{
  "head_dim": 64,
  "activation": "squared_relu",
  "positions": "rope",
  "attn_scale": 0.154,
  "init_std_qkv": 0.0228,
  "init_std_down": 0.0,
  "lr_head": 0.00487,
  "batch_tokens": 65536,
  "seq_len": 1024
}
MLP neurons of a small language model. Each row is named by its layer, matrix (up: input weights; down: output weights) and neuron, and shows model dimensions 576-767. Each number is 500 + 25 x the weight over its row's rms, rounded and kept within 0 to 999. Numbers have three digits each.
A block is one neuron, or neurons of one layer that tend to fire together. Before each block is what it responds to, as a language model described it from the Wikipedia text at the highest values.

Description: Table cell separators after numbers. The pipe or dash separator right after a number in sports statistics tables, like "31 | 10" or "2–0", plus scattered mid-word pieces like "oc" in Morocco.
L2.up2586:505486468500469498515463500555509484485526462493509493535488468506510501522482483472507486529510502488507470489541507536482511520467520478545504462484495502461497536499482484494501529459538513484495486506446499516520533512500497501480478445515507495435493500451442500444495463526518533473465494519527524556507535471465445513488451507517533531547495477497486495575455503464478480505493452521547517508486502509503510489460521484515535493473513483486509455560540447498488483541513509512532444499535493539484511533554499493494501481549502498538490469491487528461478503466499457495
L2.down2586:533514484546513482505475489529439549516473521520496475488502462492468520515521470496545479525416504495497458484512492479511478460536492503541460511511466533473509548498475537501486566483534507523510471500481522514524509517468524472493451499478492497488515466501478485449526535508485511481504498467537561513506525486440471544504489536509505466507523448502469478509433489474471545555511529518489530488489521504461466502502457528466525443502505478553444481491485453509503501539518520524523483482509504493524489525486490495458532503474481504485501494463457499492519494497494508450

Description: Table cell separators. Pipe separators between numeric cells in Wikipedia stats tables, mainly after the first number in a run (e.g. 24 | 38); sometimes blank lines before tables, mid-word pieces.
L5.up295:482510511483482530526503527505481501511505535475515507502511463501499479487474506493508518507492519476514516447499487501473484499477458491523495493513494487469530514506496511487518504475469493512488491501550441522496502500521532495516483514525504473536503537531453503522528458516481467518482469500525473485468502494513538478502450554497477534508492486490479454472524518502475476507504521490475487487481487522504453522522505478536513492503516458513439476512462543441473539489503480500450498549496456516493451527504494498500464520480503458515481520468482537468480456498492456513
L5.down295:515481507511493515492529525471467456517504528522522516478528525497479544467491495534512493489506495491472509511477490498515509535529498517538532569500522443484491519463484470525517487536508501526531497498457539515485472478456462502497514522587504536479497496529492493501497514479507499521537496472526527501465496515509489494467499536465508514458497519542455474519488530488517477493463528519531533517560493525485520535471488494539469518503488530530519454514528480489503527439537476535468527523483479529450527467494431498494464537495512532465491496470511471512562539475504484520
L5.up1755:481452487543513471549521500532500441515500514503489494458528477489522466504486496516503531497509465526463527516470499462494491500471546474509483469496470459496496493467498477506511496478481450524499519453457494507506526501507445487482509517510483515489497466501467514499515509467483509493459503515526504476499487485469526499528516534514464534515445538514513531517526468506482495471530489474504489501460536472550498506543516542474484504533519497469498502513452459502518505518544480421464512515490521502530490446495480531532547486519489501544488549450480502538523504495530506479
L5.down1755:496480493546513488537549485453504501487506491417518511517501495469512487487525495479544477473509490540444532524472547478497494475508495488514479487448506468504491506520487516491454525515510506502503526510480480493507553446515504495504564489546526549538533495478532469506535477462484480508466522509498549451516521487496484535484542493519481523520529458501492467520490501519537518542533479469482497499532474509511478484504499492513481461511515447503514517514524502499492479521527478502502466508536488481495539496546515485507520486517518516543519501465498493498465500509469487457
L5.up1768:518487496498464497508504500507481494500477511493499504451496531525580460514511439491541505509518470442514508553529478518488503467492499516518527477472503523511519501462445523491551506453473506514460522465474449475527486484461554516498448541521499543497490542445486498493452488493470502511514459473489495547491520458498466501466490463486471485518507522533485522501494485509528582507486507435509490481494501509471517451467495509482483533477530518511494485551527495519496484476531515429430538476539510482556471500484491486474462467490485512513466462455550495479503523498526477516
L5.down1768:515484561553475537512508518484441507477497534478496527496538482524491503500499511482526501505493502496492514520484479508527480503497512556504535467519522520497531482455457502531539530538508500501530485495491511447499526499510498488519516493488497544496521476509527484498514513446478489479496480481511514537501500464499517523498496497498478491489493492524511502521482477518519500529469519511449514489507528508504523466470507520488516513531500493536492462494523493527478553480520449475496493509466511504496513523498538493474490560496494486501510521471481524528463504475546531489
L5.up2865:470514504501489450483499511522483497506538520536484479534475456479461519529493520525479530502509484461507482487533461576489496513510505494533497470495519497538530504461494499519528482496524501483517473499481522507523514503531513486494460495473488459498528512497490477517532512510496456446524502470460486547508468493484487490479497461503488501495497535467490486494489508463484489544495485473523501494503544481522487478478491533520469496503503474507543505500494515506435528557542464483499491514504544516549524507489511484474487507484513480494486504488506537532505474494518499483
L5.down2865:530495449535466426508492538477528473500482531491500518517506482514515438497457517507504475524495455507486472531529525472490502509495515518496458468499540535516489498508531525493507514527511539512526488503464512492502491520535493539553513547468481494501509488514471486555534490505550459540504498473529496545504530545532469492513468461504477506508488511525487497497561530518477486528510487480487514506541524507480459524518538540505471482497471450520488497505500527507468486516518468497504490512531492501478542522532523482458507494480507505508487477499526496508503527498502462451

Description: Markup and mid-word pieces. Markup tokens such as LaTeX braces, table pipes and heading equals signs, and mid-word pieces like activ-ated, Batt-ing, athlet-ics.
L3.up188:479493549516490462466495541486515478482520481496523552459473488492521499488499457513526477452475503475490525495480550527502501515528466450488472552533535498504494460474513511524478460463503495499469523495452524549498503557481509511463527470508531458466502480466508506500492525465540523456494505454521513517502495494517510481465524462472503541499526528484474516508446531483462467508489460481530536509419511517508502472509492476473451493489454530487524496504523503548516514543483469507531474511491505532458505484543498509513473475500502458487493512468535498477518500515504488482
L3.down188:471511492512507506492468489553467533488548499486524519436479485534535527484488486496518497502478489504528479496502484521446457505476525432472503513507546491483506511493515524494496484494511483496454490487479503483522480571490468471527489535469521520509486527468512506482472493468484513485501537470517496490485521425502483541512499468478510540488492505500516498509516519468446471505462533474537533504479528503531502471485507493486453475481498530526471507525495506535509487478510492532526493493535477511465489500467452509472500518537489533474463531462449502494518490462540494511
L3.up488:528475514506496506482497489527429489484516534520500491518490461480562486505447517530527541480497486498497489475493510501498506491499538504503514534507417539492491477554540462505502494484513491511493504457471535529532477509509501489506527495500480487560497482514485488476493515435500519536507496499477507525493496483472489518484476489515487531496534482491497503497486510526505504521516472481511509482494537458475453528513492476535503525517474532478489514506452494500446504518505491515520488498505458488498477489538488528499491489481458473485492550511478527481547486463502527535
L3.down488:484538512498541515473484473509514516482511524514515488520488481500474512473468469484525579525508498503456477509462474483534475489501514489521472507467509525488511459502515552560477474511489460501494515496486501529494471488484533530469532496512489519538499479539473547497476523498466525512541492503474496546525508529526504506514488512497510473504515519519501471469474541501483452496491496500542503489518512457495515510493484504516473523520459583500470483497527475523523540508482502512535467501498441479503521502485497514493520486492501464503528509507511535486504493479517506477
L3.up1528:496503517473535511458515462517541508493510531494506501467495464479519442486471520527499518504482497524478471509520525489480493521476481488449467510503480471532494472521517505495511486479471527484490512500476545491502467512501525488445513520497513504500568493516531517501523477477470484534567493503531506449532485551519516439536477531485548514510503484469512530497511474487502499498468457464548517506516506442507507508473532477558505512571447490513544489549523493487506522475511513505509483514446475513482525481511494495518495507485505466496483500506495551514516540488518512466
L3.down1528:474473508536460502479537501499525503513492505497533480500485467487503469523504503514515489496517474501491510535520512483513479524501490479476535519505486505479499525513535464499513484518495495456505501498495513493531528520517513523469530525503486519466472491487469465461539493484495498492520529493471498512495541507512516549478517477471532471481509491489465523510525530488482491510497546459534533525491505447474514485486490477508491521538480513506497477499533509486529517499488490532505468516468491497467503476478497500500482511513484466474473460433525508499509520444487492521
L3.up2776:517503494534499517517520470527464496523515525507495560494517473508505541528504523489542497512503496495520505510462507490485489517476487461541531504494495522505492510506505520500513522447526539501474515496441507533534470521478527510469486538451500494525520509496476504508511513507505539520505522496451513504514478510517463456444536527510519531488487542519534546473477531511504506453537479510490504506508492475491522516503555511520484474523477547520496534521507522534484505525510496492488500507453511524532517480510493455471502479493466452494523485507470504512495548500501472463
L3.down2776:451539495522482491527492491534482509507537517516517484483524508533496484488485497489520542515504439527490495540476460558476515480475506518511483511526484515551522494496497525500517510474520517502518485491458498487517486524484518519494550499471512465507513499508515476465505519512495529491502490478494516485472522496470496469488483502524511505502492495463502507502461465544478472446487511541510503464437487464492493507515554516485480540471480570488496529470482494520463485546482539489481468484522481536511484477488491463477486472475500454503533509485501532523495547450498477439

Description: Inline notation connectors. Symbols joining compact notation, mostly digits or paired terms: LaTeX ^{ and _{ (m^{2}, z^{2}, CO_{2}), slashes (soul/disco), en dashes in ranges (1–2 mm).
L2.up1706:479511493544492473510487529469509480515459519470513504523485516479532502537502539462520542470509469480506494492482545492498501449536543494491513516528464514483509510518533499482516506459482485497509487502462468510519470503527470496502477486489501509496481467473460518524475469477522505515526509503409515458505455473540504504497483500465515515512534507523477506525536474494485506490498442500509462523490510516519498510536541465506450541512497500485472464475502497516504506472502495509501492490498484513510535505508521505529443520496506556504520572517516501492509485491462494455
L2.down1706:452526508511524537495479533521521497499522474472510513482472459470503490469497490499497526481506484489534487503439555511476470455517492510513513541512522489525495503508510510482489505505541490518473501473467463466505482533490467507458497480464515477485534488475532513475494494506464495517473525508457541509495519527487457512523505486468495494548493496477509494498503518514466515549465479511514481512515511522513480484525498499486466520502503554472477484472510486546548516478482523478477480522502438471498514517488478522517504538518497523505485555497472500449517459447490502470

Description: Predictable continuation tokens. Tokens mid-way through fixed multi-token expressions: LaTeX braces after commands (\mathrm{, \begin{), City in names (Austin City Limits), and word fragments in tables.
L5.up1458:493487491517482525502492457509486483474508517518502545519479466518499521509480500472521505492514486538524464500517482518463511496506470477485476471534489500465532500493507498506506517471490481477481532489513483541494484542506478527512518510537508497479532453509530513461479486524484495496495532520486473485509480548528521522481462460496493564518488536515474495465552444470511498475525487479468480520499507445505550538517496487494526490515467469522503501513498543477505511513523522485488489483512539506521481474513523471484530466476508501497473486496488537421529496531500484502
L5.down1458:479474515503547527458462511487492498447538518495495506518479467518542478468491495459484509477506476491560482522445498500502494491458539522477521530488483511547471488484507523446518508494515500497474491504490499516507477562527535498515510492556501488453489463487535493456464472519499503513523521482511488482555518459538493498502512521497515488495526530524530498524491466490499465486521498462538526495453471478476516493557493508523475482495472512485450495504512492552490498453496489463470515538500485497473502503455491472497498470465550493498493485524491511483560442468482518511
L5.up1798:479524483487479500494494544520516512491520503527476445480489478525490507487529484495463505475498507484502536470490535520506507510505540446503472533506501521454446478512541513493488462522520484492499522469508471523511493507524453530479509497448534463483529473471530484549502512508548494520484530506507429526521488504522520519476554484474539512480543524513530484519506507425503482482489482521526503495535479481472549471499506533529484465526532491547504488492476495546510530496469498486543507476497515558496493535522501536499447499510516504504539521526509492466517488519553480488
L5.down1798:481501503522570492498457449512512547465517494487513448500551513532507504481523494480531490495483514503472489465498540505468516481533501528508490522505497517485518533464499514483495474494492512510493502498491466527526502515516457506529506461459466488486501507453501479484491473493513507505541508541512528500519535475481514502483505490437512540481520504499504444476492530502495492505480496477509485494524481519492498507507521511560475487539510501508528501432500518503513482489510518486518488526505455492537470523500505504511516497522522479521538485500497496466501475469498518475
L5.up2296:427518520517488496486478510512541507494515531525509510498479489474532505491484527487484476516518464500518517478488495509505491482521515493477538481496513496504530502520513489506493465518520478492505541539483521530492512547548492473487528543510517547546481495480502491460518536512481523500484484517465501516504524463495487537521488550487498498520515498502514495535503482460548494484480499505471496518476529507502506492551522544512524463508519503555508475470498457506517481527455500483489502479476527497505520532528483461525519493514518503445487495521499451534562451523441508504
L5.down2296:480528566452469488528475528542526512490554493454499502463524491439451530481490529506530519510561484516488546502479488520459496515498503508499519505519496478483493485533484508518501517467498549496515499507497508540471543477541498546486518521474480492512529555493496483532444531516516469545471525510505507505540491477534494489513516513510528493497513495469480483511452520511491518477486488485525514463496511474482519517526478490532478444481523549494465501531502464474578512509470484466492513490517468470485485523460436470502471529515461486543517553490511483536520506515502497539
L5.up2418:453507472494482502502505492524532514512521519518490483506493514504510487468474499499534453517501503499478497495446478495476474480481482486527511509501510481511484476503487512496463469529531495465516496475504534491483464494538502494558511455498493491488489528537550494534500491510483541499509520484476543492517532480483535484524518520484518512473524476510478508503519487510498545475552462434529490519515516511484490489500515477514498500508490507509533522580527500468562525499565480475545518535501492478532497461515512530509525488504504497503483513451503474506472501503521456524
L5.down2418:519516488460463464505483517527541499495548548511513492507471521496541486496516495513482524498484477512480515482501499495493502519524556498488469514507535506471534472456506513491502521544488516506475532460510485481496477459542480551463515445504547467524525525536474474518530498481499477532491514470468525537493535489493506479542503481477479493457544474506521482472503530492502529530534481478559478500522530534441496496490499512475506510489513501500492508516501465493476528496515464509489514522549514520541508495475520525518513525522529512515516490470519487499536545477513478503

Description: Mid-word name fragments. Subword pieces inside proper names, mostly people's names and places in lists or tables, such as Sv-end, Christ-ch-urch, Lyn-ch-burg.
L5.up163:547532466523458467493489474505498512476510513539540521515485517562472502517486482512515482546470454520473571467484507490503504519502492466531488518533499499546475518486529477496489487514487474461510477518501521497500488503478506519480488514485479514546510488518509491503477546513499489477472505520509502523518474510494464481472529458498530533529503505490544498529505507500505519510518512487485506443443518471482518507465495484469534483471434521466443471484463532486487512495497501448569531493538497492494496541577515531491545520472470490518500557476484512441498546527483506465
L5.down163:535514483506443525496476492506496442442466487460457514509487497493483512483526512478516511468450481512498488482467547480492513471464478459454460458496485520509464499490513431494493492510511449465483551512505534474499517517504538519516520530521479490517511533474566506507495519513510481442458490505522481494475481502519516491459504487532503516507536484461485487521520521537525474515477500487472517486473482470497530481500506501488497520483512479471488547502527508504473531519502503510504487555523488562508480465527500526461483500482507500485492483511504502525508523567513468494
L5.up1478:493498495505477486537522467489477515495506478490517540490489501455556484507506540513481519506506533503449492458523518480514510471484500517526503503507514520526469518532488454493466502499495555497508524518495520513527496503477485471481438513548515533493520510490535463480486490495521494496518449523548483480550481488488519558531493492485504498536491488496530509482513502483491499476475476516540495526475507490479533476513522570501485490499510507502517540510481495511534503547478510461525510528497491502494515501511531470528531497506498507523482497491482489562471456526495506508
L5.down1478:520524434497497453547511473512485512521518492493479501499503491501510515542467548545478531507463483505495528505480466494501471527534509471483535528474534507515484508545499490513517547528499482496509487497485509517469497465519478487421495493478478494531533547464482527488551487474544453541514450558485507482465507501521450513551506456493484514473494524496520502517511491507518492523454515503534549479493471456510488505478493478479467503482517541471468472482492446494488524523494497489459480526497517494500489515510498523527499507467507486482528483496460468495520543489519508495
L5.up1918:485496500522480519503531485496506495508509479519470552499463547471516458502498515510483503501541528437488510535513478501451492510473508535523484530526533492502504521500529461491509525505534522500502531479461513503553497428493574515478515445477512576510497549484483522493506536506503519514495484551483469535478538527526511493464473490488484554530510472523477496478440538523513515502540504494534499498524470536474527509483503509509494563522517473480520500544526475482513499500450503516460509526494511492508510454541487468461544503502482492547525471483506503525519484517488535492
L5.down1918:531489473472546497483478487474491516478484502515441468478471545533472517492499494508538509503517471520497506518489472541497425482477493554458487470509527483483491545530522505481450571485488482460516497479499513511463479533509503526489509514494482519522502497475504498514508455500537528505526478491472490468482496502477464482473483513449501527495435476461522500510484497503456500482480477480516557510522513495500473427478509486514516489478452482482513525492523502541476498512499479495493544496478454509500534488482515479501521529533480468504508493517482494516458502509529485490
L5.up2495:483506469498537498522515519477474501510526469511480521479484473502532496504562452542515461477504524545517479533500530507491512494513510504473477512513488499503551499533546469479518498484499462507518500493456502485499489530518504523486492526521467528539506522513482485509532527477476510496492515505527450528471491541484550540488506502544429508474512459466496513512499503487510531507476483493455492469497506505504507481486554473533487524521485488483515539546484505558520495521521505498477503494500544479500494491478538498520504555484499475561470493530484489485527473482465517497
L5.down2495:506517514470460500472473484471494480483520506483513482520491507517499524501440538471530508484492533501512499497485490531500482479455497462517468479552535485502465533457479507464503496471523508494493464503497508547515480467496481492513511496498459540464493478507505488479524499523508479523540498501494455557484497546523542536532476566493518511463481508463452470469509435482503540543500449497494492497472497475495540510510515529547472533485497496526488537526519459514531514499497485486502487441483494470484484461498499465515476474513527511458501494494481472510509508485487494480

Description: Zeros in stat tables. Zero digits and pipe separators in rows of small sports or medal counts (as in "| 0 | 0 |"), plus weaker hits on "other"/"Other" headings and time colons.
L3.up641:496510507508487517466481498513508531530492496527469519497498538506489538484475506556505497484521479520497517512517434483455478508531535488477503531493527462508476503458469424500516476439512483467473525516469522496511463526484500461468511538544486526528482482502494468529507497500486474505477526541512472492547496471495509501484519484433508484474510488485520478522482506538479514491525432502487489515501540551520489493473553476531496488508529495488519524530514509499495509466536512510516513473528514487511484520545532460480499475524487491502492494502530491506522507526482488472
L3.down641:484465545501515489505492502460490515530520520499501492510500472495502538531473534500486514510456488512505488506521514487473461537486490486512480497487480516514513446504472484492486503516460481527516540466502537475506511487484528471492513516537502495445487480503508516443551460551508527534509501525530516482508501470514506538462513466498519499499507493496507482456495518486449466487494505529481514577511533539509465501476501505481520506485533496566503498549450498533482517512547504553493497474526518457526458524508524532482469497453557497516492505551473526484553515527493482486
L3.up951:488501507520568475526492488535519519505549513484489516482478500538505506505500517579519495487464494529484453505509460489487499513461472508502527485475502500527521484417515511532518485471497480457523510512511473496508476509466497480468465528508496536473510500480460505509492511540503506494487528502482462503562512519523530488491488496482501521510543519436504529560510491526497499459532505476484521500483490529472463531473540500493495514470515499490533537494538491475521496511511512493474480476496528505505463495519486524509473494520477488481525480466498507506516499506477505454
L3.down951:534514479492515499506496450482500475529490490510524441480510490526483491534469445497512521509473506542496478525528484503488509515477499463490508446512521555541510497473485464502466506558513546495462510443510462512538501508488499490519493512518465510470506477447492531474491501532518525534543503524514521488499513497455505497493507503458460477479527548504515527521507508486464510522556522472490467493525521538495480516480485501514476503480491476507505440575534497496511490499511462502466502464536464479496443521458511512504467500468543499505488503513474462481508508529495498480
L3.up1468:467484465512527540478536463493538505446454502528531528467503482576545516447533491502504534513460498458526455474478503526494497491519512485516538530508466500537507498519482449514530505501473498478472476462539486537503526551480481533505478493520471448495531501496502497459449480488503490503489500493508493522516497519515466505471476496498492481511477503474504515527502488551505507493513477497513505530497519543493528530503516465477470477503479524482512492510513503484463517498503464526504511541510503528499496526506518494506462494492466514499488513549541570509502519519509449528
L3.down1468:502500490490504469484525509524447536490467508498516478512475480559517510486556535520485494518461518493539493538492537506521523494455520516506509507470486524489512498487527478530511504539418504539503498490495476512496500522542550522494493474540481480485488503488555513516472478491504511480488492509471494496480509489492505494516537527493497478479520510454488480498527531513531486521512512467492482492519521505501501485528453509484555511516513513492501524472477477537457556528491521471543496507490535513511516534537534494539475491511500491506494512528481477540518478450514516508
L3.up2579:509502481485485471521547501469537489517499491536476500487525555526492523489494508501526506534490466484524517521450500507459516518494477493459527554547537494511549497473529486523541482482502494521558519498439487520481486511473463526532512471542497505488489468529513473542460520469492459494483532499469478463540492505518512558521480476506469538460491506501534500512528523508540479442503484492519482495498527560539493495500559475521518444486522473443496467501488536500486510506481510480448510523508510504489501507491484498540499451510510547480546470540528547468526458472504521535
L3.down2579:491521512464487528523500490473550517500477516530483468460503499478500464524459490487500517483535484452478464498508487498448472496510495529557505554555526502498517525467510479491501485537479536525501519542487454549513474505488506491515516490518562466444443528457489519487531504506529503467528529511488474440509498479492492473548510502509481520458482481551516479514524518519523489483503510485501504495550511497518520549506526505484511426473503477520492480490513515506499507488494532461500495489499518480481488508516522518513530486543521518523478483556520555488513515528469494513

Description: Mid-name word fragments. Subword pieces inside proper names, often the second chunk in tables or lists, especially Fred/red in Frederik, Winifred, Segafredo, also ud, end, ff.
L3.up486:459481474511521505523495518500539532527538507474453514456506501479497484497516505510524499494469499487528470550498484517464499546492477509507459511461459491529526518525507496532543488503480479452504511479504497476537473523525489496517531528486521561492509500487518510486479494488528546529467518488537494536469490528469512526506448485513500510498513494493439484513532512483541504483490521488496500520494498484513526483493533503510507507495482520475487434477512470472464524522484512531481493532473503485506542469501510469469521483492500516524543524526482454507497512469495496524
L3.down486:455478476507485471481490485476499521517527533482472468505496477486492519498520502505520516485469486448513467514516525500507490463497492512497451479500483514502491461482517551491506516528486490500508508525502479474497514520482534494485525478490505529496493454498521545498509469504549510480536496483529481528518529503498496514527519463464485514478476486506495508541528512487497517539507524485470519510497519485536547509537472441493533547496469506473457480480551501505498465512520489492501483507484527514453530473513538474476498516530486454495525553517486496540513541507516518513
L3.up988:521482533482508502510474505512496502510503478551525505494519507496487483504494514509481506528497509525484463491520468483499489491520547519505521515501450483496532473484494508496507499479500543507510507514523566495487469549474531509500490541539503488526492495517490510481539477461532512492507495518513501530491480509509465547510493493495458448580489491535457518470505500515511508457504463490550465513511476474494445488493447485488481498491417510544469514511490529489443503481501501451479505483481527492539540458474487485466499539525507508514546544525565493482535524515485503499
L3.down988:518502487505461525491504526531501522519486477479503480472466472511555515546508497488494502493502516514502546493498449504467546510497499520551526462545482514514475480436520533490474508543484514520492485445527481480486528525506539529520449558541508457493532529486507524459478497496498506463515499492516458482476480487454476523536471505485511515532497462499461463502492536538498499524486490507500508472474491495513500489536462515532481512521465503529520502527492487477491518482490565455502484501472531484477530499516492471519480536488478511484566570491526525519498490473487493474
L3.up1485:538508542497511512476525530462521552509503555502452501441490542526457472508453477540501496457464494515477483486507514520515562491465540493533507509517512469447495475479532490429485470524541466501493490532492503526496472439514538554481503482501530527525538536544479476459490544516545512517494526466497514542469446443526508507481468477485509455527487489496493513478479482469497512469524515492497524509492502523498487467497500500509535488496489509481487519513516525517508527432512519494492511467516495442491524498497578498532515488490483529501504502492506493522484481489501475472
L3.down1485:514480477473478505503448526488498471506459491516532529484511554538500462528445502517511500502449476530503511476461525471488518511458479484529475443467493487494491475526506477491463507544511515504477476513517541501484522469512546497527530512477541488523499506533532478502516515512506484516502530532534492514502519482501501488491495519469492471500468449476484467509509485487498544499511535512493495524461487524497511493539422498531536486525487502489508471497553494477499498501511452512487485498478482494511486488476505533515495492502485495498562483514531539554491476535520463502
L3.up2413:506499527511466543497531534470479495471471488504490551482481528511508531521518472521478463496504460533489456529481498430527473515519501508489520508490458499485544499511529506473494527508512472405490539455483493526517461525550482474459492479500523522540524494458517513513526481529522482471496473506510521521524502500535510474456486475510526422505517481509491506506524509501532472490490536495486502447521474496517490516512506519517496553473493477524507449514551479524484541471472502488465499465508475499547492518486506492502494507480487481506503553480498491532548470503474486491
L3.down2413:504532506510476494461499541485498479456502491499512499476506456519509548529543511522470497527486487528515513473473490507497513482505516474450462488513483481480495494507485499530487475496512470454513521499479450515516470524503483485512498502518439461472502491482507490488528527489515471491474517491498523525480517503501538481527509524442534483510501486463510505479538473481491486498537502517518459483473472507493463528528559501532523509482467466516519510505519528512489516484487457504460508491483526438472516468527523453514519531496510506504510527539506514532539508504513538496

Description: Mid-word "-nd" fragments. Word-piece chunks ending in "nd" (ind, end, and) inside names and words, such as Lind(a), rem-ind-s, cal-end-ar, plus occasional stray pieces like "19" and "osh".
L2.up2987:479476499489491464516533491470470531508480461519511568492498477475479519508515476477489491478502454507501515499551479517529506485533525502506522522491502491479502477517499475534534478549509479484469521504503444490488523499490478516472486491484490495510526498499502474479534562507484481471498486498521528480485523509514488477534461445480504478518492480546495495525556524506511470480518513478475503501466510546492566503542468520523510529439493460540473511493453513508496479504497541513482483541488515506486526495518541537509467477494520499486478508533542503492498504478494468501
L2.down2987:508526502456527482492508533511447515470486454506504519502476508499472512508547484469536505508493503502487494518537471494519512458539492527499474534488463451477538492492497495477523502564470493523511488508469462491464488493458536504497491509474452477504505514521505477516522526534481478476508489505491499506497543482509483455524475506529510485519496469501487491541512543535455478497478542521461525517502502515536519505550482502536532536504480510500485478481444478468471493509501553505444475481494525523483486491508449518482506470461533482492476489520511549536506503494524505477